MLP neurons of a small language model. Each row is named by its layer, matrix (up: input weights) and neuron, and shows model dimensions 304-431. Each number is 500 + 25 x the weight over its row's rms, rounded and kept within 0 to 999. Numbers have three digits each.
After each neuron's rows, "fires on" lists the tokens most often at its 100 highest values on Wikipedia text that the model never trained on.

L5.up1740:508484490528496512463504529493473556491508499475495527505472475545500458458493537509498491528494495541510434488451504514514520483505498495523511517463513516494477476489469491496543508475506508553510557514493493542501491499526517519504516496516531512493531476526531517428546517475506543490497526475495496505490529516513466500536516531477524540440540530499494515533511519464487507474464
fires on: ".", " of", "-", " ", "'", " and"

L7.up489:522519518499489512462496540468534468514500477475513475504495524502500501510516508517487529521467543488484476523485475515470512504483506480476513511518494484488523510523502522474523531521467543502534541538524507553467514476493502519479490489499521476512460513540527468498477515500500526433504501550507516461472502497486541479516480440497507493564464482526504508515494498483501548508508
fires on: " was", " were", " place", " are", " be", " is"

L7.up1451:466481543449487513544506531463466519474553492516502487524484503458482513533449493517517493503529517491485515492531500482492514529515489498474498489499547498521463501481503534487506489458489495444444485466517541494539547536509470463484497525476555528493504483499484541499524495483501507512501505493554483467494537488507520549507436491506511508524541547500505479495483509426490507483550
fires on: " to", " the", " |", "op", ")"

L7.up1690:463473523454499513445473500546482506497503500499518507510487497528496536463483501478518525533507509499489472509497459512497505486525500514468549532442547446464495488537485595525441533508505498523543492500519523488480514472548461526476465485512511539481505478502509472468500479513505528467500516484497484485486503536494544521485479487448513459510484483534468497497514493533494544561485
fires on: " I", " of", " a", "I", " for", " there"

L5.up927:535543456476489475516471468487491462514491478497473448513474468490481483531479494521464490492485508494470507478498452521483487508534491488526474481484476490500514446493505516518540528463482503509521514489479489481532508495501497521460514507514481474553507501535476544523504498481465533456500514507488487488534536523526524454480507524509517496523497473478476514516488487559475495485529
fires on: " |", " ", " is"

L5.up1270:481479509516461504473520470500460483510523496467505453533504494502485517447478486461470511486503478484496505486492502521516484455492525527546507474473498496516569499501486483552462483482516542469506481517515518536518531490464496512517506466512512494523512505515517535526507500500543468531506567496518437524455504522511532521517495473525464541510529510518528523470483503450499498525507
fires on: " ", " of", ".", " for", " |"

L5.up2041:488498460450479497466483535519493518478508529530522496532498465486497522484488547472467518543475482530487541507495499503476449483472548498483489492487490544442538507507512477477490492515472510522503479520528497475529501506474533507471497529503502521517517490460504487502515464569512532486498521483477521529515507512540491517512538496511516516453503521501515494503540481465454504492488
fires on: " of", " from", " by", " and", " with", " to"

L7.up1039:476491478495461506485504469454451432531487467521497505484415505479519552512479536488481526465491529501506504514449493495481521460508538499544477484519527512508548469493522469518508548445475513506480509484508491501474502515501483479472545513542486498510498475520473480507501496491480522497535515523484515476487517461476502542540507484515514478472517524489467522518482517529475464517556
fires on: " ", " a", " |"

L5.up832:490540524500452466466496494473529507465508500489513495518503512472519499478515494512447456476516505483461506499485447463489535501454509483487488495490537481502508497511552524499504539498505527508507505509526478484474496510468489468566521523532474517510451502548471485563531475552499468489465486550476507540476514498531475482488500514487496497457491515516474510485499489547521519486443
fires on: " and", " At", "°N", "th", " this", " at"

L7.up1224:509517485490518487495464489507516445508504532458501501503457484481520456489530490521503491526542516531492466482460506506509484506496502518528506509512520548494497483512491490477515440491518494488518518492527498492474469504519479482483537514521520486451508498482459466481486488518436500486476509502529510437454498460529533489517520482480494489486534507542489495481527517472499531506559
fires on: " to", " in", " ", " is"

L5.up1378:560477513487494515523526517478490447539494487483509488491536506502518504448511513530460474476538495516489493492535532489509533478527527488502458532527479472486547492511498483480511477490489531490518485532514504510479547500508470478480489501462478481455483497549484544500471530474549553488506528524486498488456470517497497534474515482523477489482502483486520508482496472492488500475492
fires on: " |", ".", "8"

L7.up829:484511531501472477485510500564483543529498443502510484527518514504513499479517520513526485564519497525550499523520481429488482506498529512483508495525537522508470479559489518536487501475508518505495497502528525517483496483479481500525458536525492527518492473432476509477543543504522486520460492483488498501544512517509511506527546510487470509485513471548516488484496481503448496548496
fires on: ",", " and", " to"

L7.up945:542507514554460531475492558477487494457482512519505472480480448519513544521507449494515454554463520500512466514491527484462527468469535491493513479457533508515462506503501528486528524475512527519464499509492518486536536521501446505585491511497495505494503528520487528528578507471545508457487535515461512533472474502504461529498516498470523499498539504535495474503526457500481487477513
fires on: " and", " for", " not", " |", " on", " a"

L7.up676:509475521531463474478481429514487508486499518508518493510549455516499481498462521484466449507536510490458506503480492531509476479480501460491505472524515530554518503537453548470497485499534513518547520513525490504510508467436487520519478493519517501501532518503488484560473493522510540529501523498507498524501521503504524475522515486490470495504494507502526537464514499522515497496481
fires on: " ", " |", ","

L5.up626:509493528513525463472502521497512505502468500492510476533473492495556508518498442498480498454532501478537458454526493502487472545500517479502521478527512518498477459476516500459480537487552486509520532482530509473475489473506496512524450549468476480527496500474499443471505467495503531462506519522486495467447450500544540489526503544521480513498486534491498483520515506509506505503515
fires on: " ", "k", " an", " a", "0", "ok"

L7.up747:512521475530518479447468531530499501478499458518561486491530493506527502454500532524506513520517500470503500539500458494516495561545546491482486504463455512497516533483506561479480507521481480504519504489517511482474516500529526525484524521479479528473506494480486489476508499508490488506489553494511497491489519487521516488511481490538501531539525487509496488442512495558492451478475
fires on: " ", "th", " July", "196"

L5.up389:581487543507513511502511454503486496496472504513433501486505487497507504504454508479496440541500511536505491460518474503475512524485488501513437539478541478476551464518517521516477499521526442524520491494507523483533461551510534504482503489482494497516511447480495513489507483530507518474494477521511487485517479512497506484520545504453507447480472492513522522530478471472473501489495
fires on: " and", " for", " of", " who", " they", " by"

L5.up441:502497528471514473562527527455479467526531542451485487481517523502512495511541526529489497487479544473472507502482472511494499456497477546481525450454490469541493477496506523427506500496533474478484500493477512470501485508543483489547496560544495478449495486484494498484492477493491429511469478454511520491460494446531498510500487486488504509491484554499484506487485532496509535513512
fires on: " |", " off", " in", "0", " ", " Upload"

L5.up1971:482471583527480483533478519494519529496487456467475475495514471473567508518533550514507502508514513496486490409490499505523492476488496509466471468501470473502470462530513520468528505501523462519513480499500496514501492501512425509462490490483483487500504507495505508493485480513477466460510495523484514546470458513496489464512475462471514530485506534496492524488505494478489538495513
fires on: ":", ";", " Times", " Little", " on", " wrote"

L7.up14:502519539481533530497510466527510486449526492450508492461485535481542493523547523455483507501450497497437505470462523524520496526484493511526515508535521456516519462504519523515494473519471495469525517455533489499499510497514517515489498485527474502481532516498503479469478475485473510444489538525507505503477501495513492486503484514507539475489488514522495507495505502521533462465474
fires on: ",", " (", "–", " |"

L7.up682:492470482516476478492509494462459574513471474461543497478478493519486517512535524524506490564522499505527484508534485480518530482540474547502531443504545486527506536499508519497479496566506496505510465493469490477490449519547458534503488505526492524446500500466477515477461524522507530477464536495534530491504509494508523491515511519472455507470527492512516552461513442467473530506477
fires on: "',", " for", "|", " of", " defeated"

L5.up2025:502495453449568553483500488472522529476514521469527499476526477545493489533457451499519499518498462496524538504513551452515498482483526487450508502495495512483506545509504499501513454480500510490535507516449517464466522491498507521463477494485491488485480462530526537498485498511478464498485489507507493544488487543502500511468501510516511530484514513486525527557493493568505486484519
fires on: " a", " for", "ch", "nt", ".", " C"

L7.up1373:534452509485502480479515482496470510523482470485535485479486512507485518534469497533461524488467535465473480474453477483481478474494486467526508496498527498469519504531539475525503519471563538522585541499510537478445488484525515519501514470457511487507505503528496457509506534481479498471480554507548442530528516518524455492504501534489480496513516492460492492470517517461501518501513
fires on: " and", " his", "'s", " His", " the"

L5.up987:521463492521485489484498479450478484495506541472480478495496492493562524499506508482481472498544505496478490470547476470467516515495493530540513435522481511482492477505496500480456488495490474506509473477496456460501481496540440475496504473481511514500499490497510475508515435486519545513526516485478519495509479497478504477482508449489495513480517492482511518499516516507481489524507
fires on: " ", ".", "\""

L7.up324:481544512503524526493496514501451513468519483540494502456505500513478548526480486437519445509486525512508431498518495496498465520488498533490494513449516514487537507506487510485517452513501522456494526532520497525478462489476502502505505498484460493457511492490521499478524496478498513492492526513470499505491516492488508491489528476535502525480505474511541483507469480483460521497493
fires on: " to", " and", ":", "-", " time", ","

L5.up182:503478468493544486446508512466494514549532462478506453513529510499488510479533483491515515491474467502497508550517508518502517507523502462522497526492487521494474492462460529548471513528518513498517478455506502501487525508519525527501495488467522551528541490456498504500503474505503496483471491503501512492456509510490492527464487521490512481446522438504473481509542520528546516509514
fires on: " of", "-", " Dr", " I", " from"

L5.up220:549511487529509477479465493498502503470558504514506500499502532542500509526494487484497494519494506520529489519471470479496496470532497448514481495458509505546530469456454505526508475512463511516459529501518517499493520502480524509496521531487511478511501516480520496564488487503516513487483499474516513485499540547473517489496487519534471495524518489513519497503477503496499531420495
fires on: " the", ".", "|---|---|---|---|\n"

L5.up1627:477503500529499540501544504512532554457494497497497533461485493488492477520512548516517519534491522537481475528505489505511507485524489485468488509517482522478512479544487516505493522528531508498491483477505482483469527441495478495471513484518537477501478485477505499478488493486504539451449533484472527510519520500443495488496466450470475485489505483515508509514504519519538486533457
fires on: ".", ",", " ("

L5.up2014:516542514502523475474498500499507501462528546480528565466488501516452533458467482469504463508491474486473512492487463502519483514511515529491521502521479537482512517496433545511502438498508505475526511510452538500492487453476479471494494484498525514535443474469464448491509521510459478481501512525519493521449509477500510488491458521490513511501505476463516490496482492549495511467480
fires on: ";", " (", ".", " the", " The", " same"

L5.up669:482446515519529552454521491465486496541465454532517519495507517531522503482499552521500488528487528527507513501486505493494486501527486470470508498482461490470537493539442475492456464502480533490497472500519515482457500469542479482524524468480496525537521487509537522519495516512521554515431542466506471484478480487484507495492465515495482535465518454506495485464492512449522543496504
fires on: " (", " of", ")", " New", " Total", "NH"

L7.up1817:475543477513538476459513491493505553484550454491515484479511482499483517515517488515488521505490493514538504509537456530507471495482496491502469489452541498512518491468469487524535557548493501466467500483468536515501531468563458520496479519519498493510464488507514550486507488494508540454457513473482530487542497491507516462479484496520481501494451509523524561502520470533535439516462
fires on: " \"", ".\n\n", "–", " (", "/"

L7.up44:495482538547505505501530495498503562513488517527475518474521482506510514522514519517520496527551527498459519508465522494508483472505505463483535538487488493476559445504505496520463528486500494478522543493471512536504507495507490539508500492524489519457519536481476442458497489484487516494507471492504534493447523520479508460523500550476491521491485498455501486502470477492462472576515
fires on: " ", " of", " with", " for"

L5.up261:468527495495507479479493532490467492497487503502461501440498503507511475505509472454489474511532414534502482566478477488499500519498504535512495510477505527546491485496485495540521521503491514529501506488493516509493532516477498514503541511539501460504467437514521519507562481472433475455444504475526483517503516503473505505505487501524515508486483490489536485513510500494460457535539
fires on: " for", " of", " to", " in", " at", " from"

L7.up1743:517472498452455463463483464489472523518536453496490458523526471479488517483498516459482464480509453489535542498489520484499504512533483513511507486472473495497494453490520509497454521504470498494452504453527501495494501525525499526509497480488470495501524525560520509473477537520507496491522496523513479503470506503507481527517491516482513503429476508519525516487509562509483474485456
fires on: " the", " and", " his", " in", " "

L5.up1744:463562428498482497481538460478476490458530495486476441455469485509497489457510495507523499494495517517528477519494476451446549511509507540514508501524556525473461509509470486521510507522536472459500487488516525548490498525496513516464440517468445519534541541504496525515518541457530499505464498489500496488526514522493479494498467541505514521498551465592511476491481485459509542476458
fires on: "-", "=", ":", " meth"

L5.up373:536487531495508497443497518488481546509483471499489557514499541490512483502504493521529545490470503500528524541501495534481487520509460530479453489475515484482503512548517557530506450479530518476498512501513521500453527544526508527448457443463480488512465483500517460539514503503469471534467523509525478498485492494482543489498500530499479496542457446534475512491522498515498547495558
fires on: "2", "5", "3", "9", "4", "s"

L7.up285:491537550447488521524493469477517502403484538466466556472513478501482524509501466489495500504450528458495511486511519510490476521519515522445558524507546470523513479525502527522442502474483485525470543472520493523479505521521521475508487484510495539486517527515491514515486498465473521471485483536508455478514486492516495468517511492505511489445514480522512484497510486497483485501457
fires on: ",", " and", "–", " to", ".", "\n"

L7.up1277:476510517509495507474500508461505513493488501516535518501522533498481471452513486515461515515502535540576498535472468518514512500524472436524477500484538528500504457503496472541532514475527501528481533511513493514483531517527485472492529475538485483505483548538458452494487529488479494527515525548522466523511467520489503437515511490529484491503534511470498520517485517511479528486434
fires on: " and", "'s", " ", "'", "’s"

L5.up31:459500510524497515470493509489442542533492520489517455530480516463501493484478489529510531514462538489484472519518489551475509533513504501464502463463514511493484456495468532515472496490511487565489550487512502471471518500481480491527510491519481518487479471495500491468493447505484484508532490557463497485453463500515493525517507497501488530551455448534464498543456514481522538479470
fires on: " is", " to", "2", " Length", " up", " are"

L7.up1255:542507505486461518465493483501564507505534523525531518460521485519523479519434462524491519503516517474495484514491535505466501481491477512543484493481520518456514515509561479437515543477507521536510480504507579467439499500497534500509515554489501507493485531479494501494480498513478489500480490512531525459468545511538471506546531481468506491474510481521513465532499490538515538498500
fires on: ",", " to", " into", ":", " in", " ("

L5.up2027:536486484465503437512499470469490503497458523489492498461506478493494517514518494524450469504493459529468538478481476497540485502532480502518504521482498462494535443489491460505488534487541487504503527501492529497511500486487503505485480550516500482529489507475467512477508492482452504475466474537480485524503503464521565492512503481478485502494503475477479497489529498532470448520519
fires on: " in", " a", " at", ".", "In", " D"

L5.up843:525513513488528506512498484527528491477492494481491485527478515523517457512483484468511490466474490508463501547456488512535538469470530500502538512466512464518519543493501535479526508490490510487503506501528536486478500479507524500481529515477483466511538492480571512548480516504498503518535528510485490494510545510466493483525506484485540503514490513477555515502512502525495509483528
fires on: " to", " through", " the", "0", "==", " by"

L5.up1499:490465478514501514524518511475510464519517495494467518511453466497460480493506514517455475480487521527481522480483527514476526488508509484502513504481489479530530545493469490509449536488476510497495477462451523479519504507513503528522524487502505526508493511527519506481519541523505475503542516466477503525519462486487481530469497521472510519491524524492510557505499541500535518486466
fires on: " ", " and"

L7.up1343:493510525480507467468480504493522508486508458482508474437458462511519479553496494536484493508431440529456463470477471507498515520503563500479491478532480457483493481481476493513499489487518501521446481516493477459514503506524511483519493521479492511485493518501418459489531519496526490490507448500493514484506502542502551498508527469489496540502541488452515487507502497486514530523544
fires on: " in", " as", "In", " In"

L5.up938:481515497506530517496514475500496556560491510472519460477519446510486515514471480492510471486513453471522526394521461534484480522485465515502503485515515478474559526493514527505462511470533465485498478523513491512510519522485530537515464494485519478509485507508473518461493466497508469484483468488489457509486474524499530515498517488472497534457493477491450528483485522494507472505486
fires on: " who", " and", " in", " of", ",", " Hannah"

L7.up1842:502482481532498530523515517478549522492491463512470542497500502519550518552489505476485540492482498472504448506502478515480486479472517529502546456501511516486463488518478554502483531580490524453527459508487516495426482512518437556494481511501496497529471535522473511467473509485539526514484500511529494490511508480527520515478499504469491496463467506535529489516555482479482462499496
fires on: " of", "al", "-", "om"

L7.up983:511506509519496468477478481489495540480488522525503506467461521457477518528505480476483494486452502475493486495472546504514498474507465556515500532518520553456483434505501503526496498492488522533528515518505539466469487516471520544515460487436493531482477535499469499461521528499501515497477498470505502489479491458505556453506509505540522463500502475486425478453482460498529527479476
fires on: " at", " of", " on", " with", ";", "at"

L7.up883:497538532517434511515524485502463517510496474525529507474469485485516476504482485504456517466467545482508476519477501446521494483525503472481515486492488511546541540495505450528525540454505550528529492517481487508501480490521505529495510461459532528452505517528526467511500519507473535490468515543516532528509475517487494496510438460554464490437495574477475496531486478556489506506464
fires on: " and", "-", " the"

L5.up1330:481468502497493513508490487523502473525546488551488516482497490509486505455456474505520486505519499501518511520514471469483475530491512489496496492521495500434487543509476492525503489483488450481519481506484484517507522483514536493533485456503452486503509496516514498500452490526533487546524508489499505496524459504487463522513513509495501523549475506475505527489526490520512518481469
fires on: ".\n\n", ".", "==\n", ",", " ", " \""

L7.up963:528507506471517497456522555517454511555485493496509479482495527496522495555523519539464495507491538471480479512528524494505462522514529471460470504469483491504493490474545522513489502500487523497545506471485475496468493488516523494538484508531454506433516520528476480510472487561466520486567500512525543462515522498516514477525478497482504477496511513502481481491509499485476525489498
fires on: ",", ";", "|", " and", " against", " the"

L7.up1499:502460513467485475474504466439510523517495498506561489513479491521480520518530553533538443461513511503444484545460482562495485492499482521531505490532490554448462525502497516485498502502483509536508478485497484509475517442565482560494530519482478488496495537472487486516511524539493510483541509471474483513467507502501529508466490486493496513492501502483478504497536500480532518475484
fires on: " (", " called"

L5.up935:475516529485533514489538532482490514509468469498454533498456472479520471498520559483536496491482526497502494490524509494502543530503471532508496460447542515495521478514508487498466532553515493467476523514477519523511508508503504486446525498503477513509494520489494499477514500492542513513498525502525478501517534523498509549515457512477490506460564475543499488511503479479498525511528
fires on: "-", " /", ":", " ("

L5.up727:459477500473516484469494506451520528504497470510503484484496483513471519478505509503526494504482474491499531475497463493473488534506490512507527524500520515503468482460470554484485470460504539480497510540508502494501514530528445507463507501465595521481515496466544509445494489476451503499492493484520538472493490463505488528509505485510527482502518478580509450536495513491427481515518
fires on: " (", " of", " between", " |", " from", " to"

L7.up307:513487518446498484471510490472517529496524500507538508566540488484475513500512481547516514460502482495482472460523490506507458466470502485493476476477527517497519493516450468505493501486480526469501537484508497520458504498507508497487466529495496468476500506504480472476534514504508521503455504467456456515514462512517510470484456460463527497491517500504532460511472530480536520533492
fires on: " |", " (", "ing", " |\n", "\n", " "

L7.up397:481459507511519501465539485513484480527495499512497456515512497504520465543518527529527456522492514507507469498536517474500498480551504442531518491499519492515543481509479479561457518496515513503499508506527502493471527480489510449534524473496457492507498532494509472481543516473551489487479500515521491498482523496523504524550495531503482501530485544512511495511504492448499503510467
fires on: " and", "-"

L7.up506:510481527525508495483523536497550504490516545515499479521513482499503508501548515497485462487491520434474484507503501494538525503523532459456501473491503512519536501492539478548444494522461543511511516513488476528482528508519474516559525484484529504491527527485488475508527466510493455492505493501479502532488480496524470489502529527497491509488552511480493502473511492517509472467464
fires on: " and", " of", ";"

L7.up628:557523498493524522487474517492515485496492464493493463508526477539503519481472523522476485488524474492475477478475466538520493499524483575511508475508486507492502530507520498544513550479522520504507534517484530530497468483499479489492525506478481520496488502517505497493457536484520541505554462490481510433488515502481489490522486481580509495503524489518519509524523454545482536517481
fires on: " in", ":", "ate", "\n", " high", " amount"

L5.up313:465522508507544511465505464484515545517475509530520449480499513495479462526479492479481491512547463508504520523489493509477512429511505544520510477485499494486501511473480486516433538502485509527469485519492539474537495482457538511506461519491521516539493474501540447519532487521520467504494493521505522503475460502543496472523514503525517525472486473457541514493486470485522477476492
fires on: " in", " of", " for", " on"

L7.up22:508512479490470501459509528488488518499511523464512440504482467520515548504501503526517506532505503535511473488467506471501482450477518471509496503482527518517529495485479471482494523461511521507510521504532494469550458501470471555504513484464480484497493495496539528484483497527505541517543480487471469453485516495511520538518535518463473529490498461497522471502478496465466480488531
fires on: " in", " of", " from", "°N", " l"

L5.up1497:468531494536513484442479523480502501513498443486502508450502456484489514495517519454530495508468500496466491459535487474491464440518520519498561490516511481493487532510531508483472542512468481535502493487470500507517504534514453524520501491514508505518471517505467495487539498498504513528468482494507475501471499482500521497482515461463490529454471492505526499490488536498503526487491
fires on: " of", " two"

L5.up957:496515479524506503450516514490484480491486489496496503481493468506481509483451509468541502546477522522509431482514518538496444541498490536497514498534549539487487494496512460557512504474493481491524512527486523469500484546495479491483472485513515529538469515506498497537437503484488522471508499522456484511508502501482512467442489524523486503540518466502453479517488481514485515483517
fires on: " ", " at", " by"

L5.up1962:527498478487513507527538520454493533514483515539502537517507494485498450471557486481481475520478493531511509529528520491517463513550494499508504533477540522503493475484498447549496475459513492526485516479501517459495519522511529533439478515446522494493480533512498522478511503505452490519497468507499499454465488473514530472512514479534519503495549458472544515489514486446483506464489
fires on: " and", " to", ";", " in", " by", " of"

L5.up875:528491493506468476541525467464507498495530502476514496508490480528503483535513486486464502485491504509518517491542497498513519492456544492508478503493548494524557530480465505512514466499519466515509554478491501488495494480469519494547516498516482477475512495515527477528448458532511509544517483506470499505489520501490489488480494455471526527546469526513534492477508549494488532455527
fires on: " |", ".", " ", " in", "201"

L7.up1268:489468454455571522453550482535519520494524516473514498518440474511505504518422470540492486505516507495539522468521533483491472480501522477507472508478501493502470484522508522504484508482478451522531486508547521474569520488516442478510488544512520494536463499471520498513475494513528526502494507503488525483493493461481514481494522509505504495474470502481478495520475500545502484530484
fires on: " a", " of", " had"

L7.up175:442494554479469561508483512507473508478541500462504486504492497510502529518533514470508522511487511509520490495504511489491546489496501491506500470536523498515477492482493538497504475474505504529472528454537501475511471498504443489492544521560491497477521506463481478491511512483488548465468509487468493474502507519529519514508487490481531458443497478519503536532521477458468486509506
fires on: " |", " (", ")", "\"", "\n", " –"

L7.up310:530447525510495498450478492511507496526554469517457486491519538499490502443461467542501509453507533499514515501502495538489503518508489511505521467506499516463467507503480473519488500518502498543504492546480465475486525472501526476501501502542478506452513505499507480480477498471513512514482540484487479516502533480542514497528485498523500492524488527492503507518509477477531518497480
fires on: " \"", " (", " "

L5.up427:505474478491541507493542512487503479497485500472466513504466466523533472494468495447533551496493473487473506511517460512475497480498518497494505467463491486537496460500501480507498522519465489518496463519491497526548504512501546534480517480520494510492494485515496488495519494516525483453498518477485454484505501554490524486503518530492504504514471525472514539485485444446503440488554
fires on: " to", " for", " of", " on", ")"

L5.up1844:492479520536523499469530498451481484502477493499505504504510524459487512550508496481549501459531487512480499498516462479459482474505458459491494506475494508486464500466529520499485515552499490489494490482516496528510490556477470529482485504496543510545532504508493485506534538507509461500489492474500503520472485510462476470498496515498492521486531482455558485485529546501568505545477
fires on: " in", " of", " his"

L5.up1564:514547536431447481520475529508450528483575513495501472509450455480485503525532485537477461481532558511525474464481475457466493429458487478528493499438490534489496493474502491518529500521522477504521474536540501522497508493484486509547459510522520454512480479480531452490474486500538451497432491531471539493508526520516504514469492514498458477531514524487489507513431553462450517501473
fires on: ".", " |\n", " by", " |", ",", " while"

L5.up1690:508492450525497520470534509472541519498534497524470484485481462518504524464545497482520502498518547488480530503462493514434491499499491473517514482503450485490514476531447496509464493487496506532508505511520541495488484503507441523479486491523510497493547507535474510483465452519524490485511491506504498518507513503491564520489534474503492530483487488503489510512415485493450521439490
fires on: " ", "9", "-", "8", "4"

L5.up708:524458496478452538458526433483527470521504508503513516465537506496538508484469504519504487465527500527478499473503510460466499503513500501521470548508476505492570491541461526528477522526444563489523494533498537525510541462500505521481495502485479484502504518490499499496478518507482538518480565489537453477477481502458534527512531477473487481480471499497487533477496494489489498500516
fires on: " |", ".", ":"

L7.up1998:546490485468488507463445504521479494537548472504523529498508498492514513453473526478520493539485475536505540478504470457542462550513516481442498471514459488526491515500507511492512557545537465490498490476486467520477504510549506471464484491505465539539484478515513479511512492479483532479511508486513469485459500506503539462502500486463479542522506518512470513525489458536475477514498
fires on: " ", "s", "196"

L7.up1085:466507511522451527497513520478531506476517432476471488491514491477462519499534483483491493501482515485473478491492517524537519465527489514530515523519540482464501519494541460503508470524502477496496451487479479508511518509471501489514508503473505493496507545458508482487473505508491494520502492497534464444502482495492492513523492486497529461474525525473496431497487478528551546505494
fires on: " of", " in", " near"

L5.up1452:470552561548473520523510464520512530514528524522506516530471497524482522532502504521487493482517492528473484508455492497472527496500511445492474489464531536519527487491560471532495522440487514531524523504546492503493544523496504498470460514533527482480491532525519510491552491527552514486468519494508466499454500515490471457517504520503488512504474484537522471516494488481502467474507
fires on: " that", " a", " who", " one", " which", " the"

L5.up1342:569535453528497554482497467464527472470502498515527502516520461522518500506468477518470471487490478478484464506462534500469529484516517490487536458508524533517553520522536498468501525468516509478525526527478510529506476473487516489473493505505481507466479515477536477494510528473518545505480536480528477518483466546491490504529508512502497467510522482510493492492516516510512492476543
fires on: "0", "t", "2", " ", " |", "1"

L5.up1572:486554499494485474490518501525485513497459549484477508523483532427481536509510518527488496511440510485465507529459499451510460462487462491511492531507505524449503475494465519518486467511507491468465484508529467473500530495520506524498507497487512503483465494513511494484499504523429473502478568516541504480423513493525504490500469501499496518510487534513478509490525453471551487505536
fires on: "7", "5", "3", "9", " re", "1"

L5.up1127:496503454514488511479488489548529515525529505449498468524501523491496539480531488463487447508484493500520466584506474512482484484518511486480510513501513516505547550478466552483499468527482472533452513517480495471503510466463505471501523476481477503495513474512524449494562514537530473491525507531463490485467500470483488487490529492509470518500525509482493510510557502528471541524495
fires on: " and", "-", "200", " of", "201", "198"

L7.up47:516510517462502504512497483499499513486508501494474524548471492506464493506475494502515480470528460440543522485529514426498496462530533544523525456518507503527525523488510509528468453444490475530475509501513486522510519472528489500500535492505540505497549504482524530472508470506471521511473510450470494505456531482512499493556466512503506512502483534492507527511502518523508494500490
fires on: " in", " the", " of", " on", " by", " for"

L7.up2044:488494548438542523507523476497516531446531486485508534476483507507496449514490513527517543525477485502486485488549501517501486480480505526445531483533511509539522503508503461531499519503475479443533501505507490500491478529445528490500493499505532513488508503526481525490475536522490523493432524463463554514572481540503481460490489521458524473469505511526471448512476520513502522510478
fires on: ",", "ul", " (", " al"

L7.up1958:459491525517527497476507511515500543546498538523509504529474560496484482509455498508491483493485517483468512497528525506427466527506486508463506519512511492463508517492490512556474530477502453505488479486502537543540520526505475493531519488498455512478506538533510482458530484514513547514492511509500490498505524528529474501522459525491496466497510445542497537500487488488509536559476
fires on: "–", " (", "-", ");"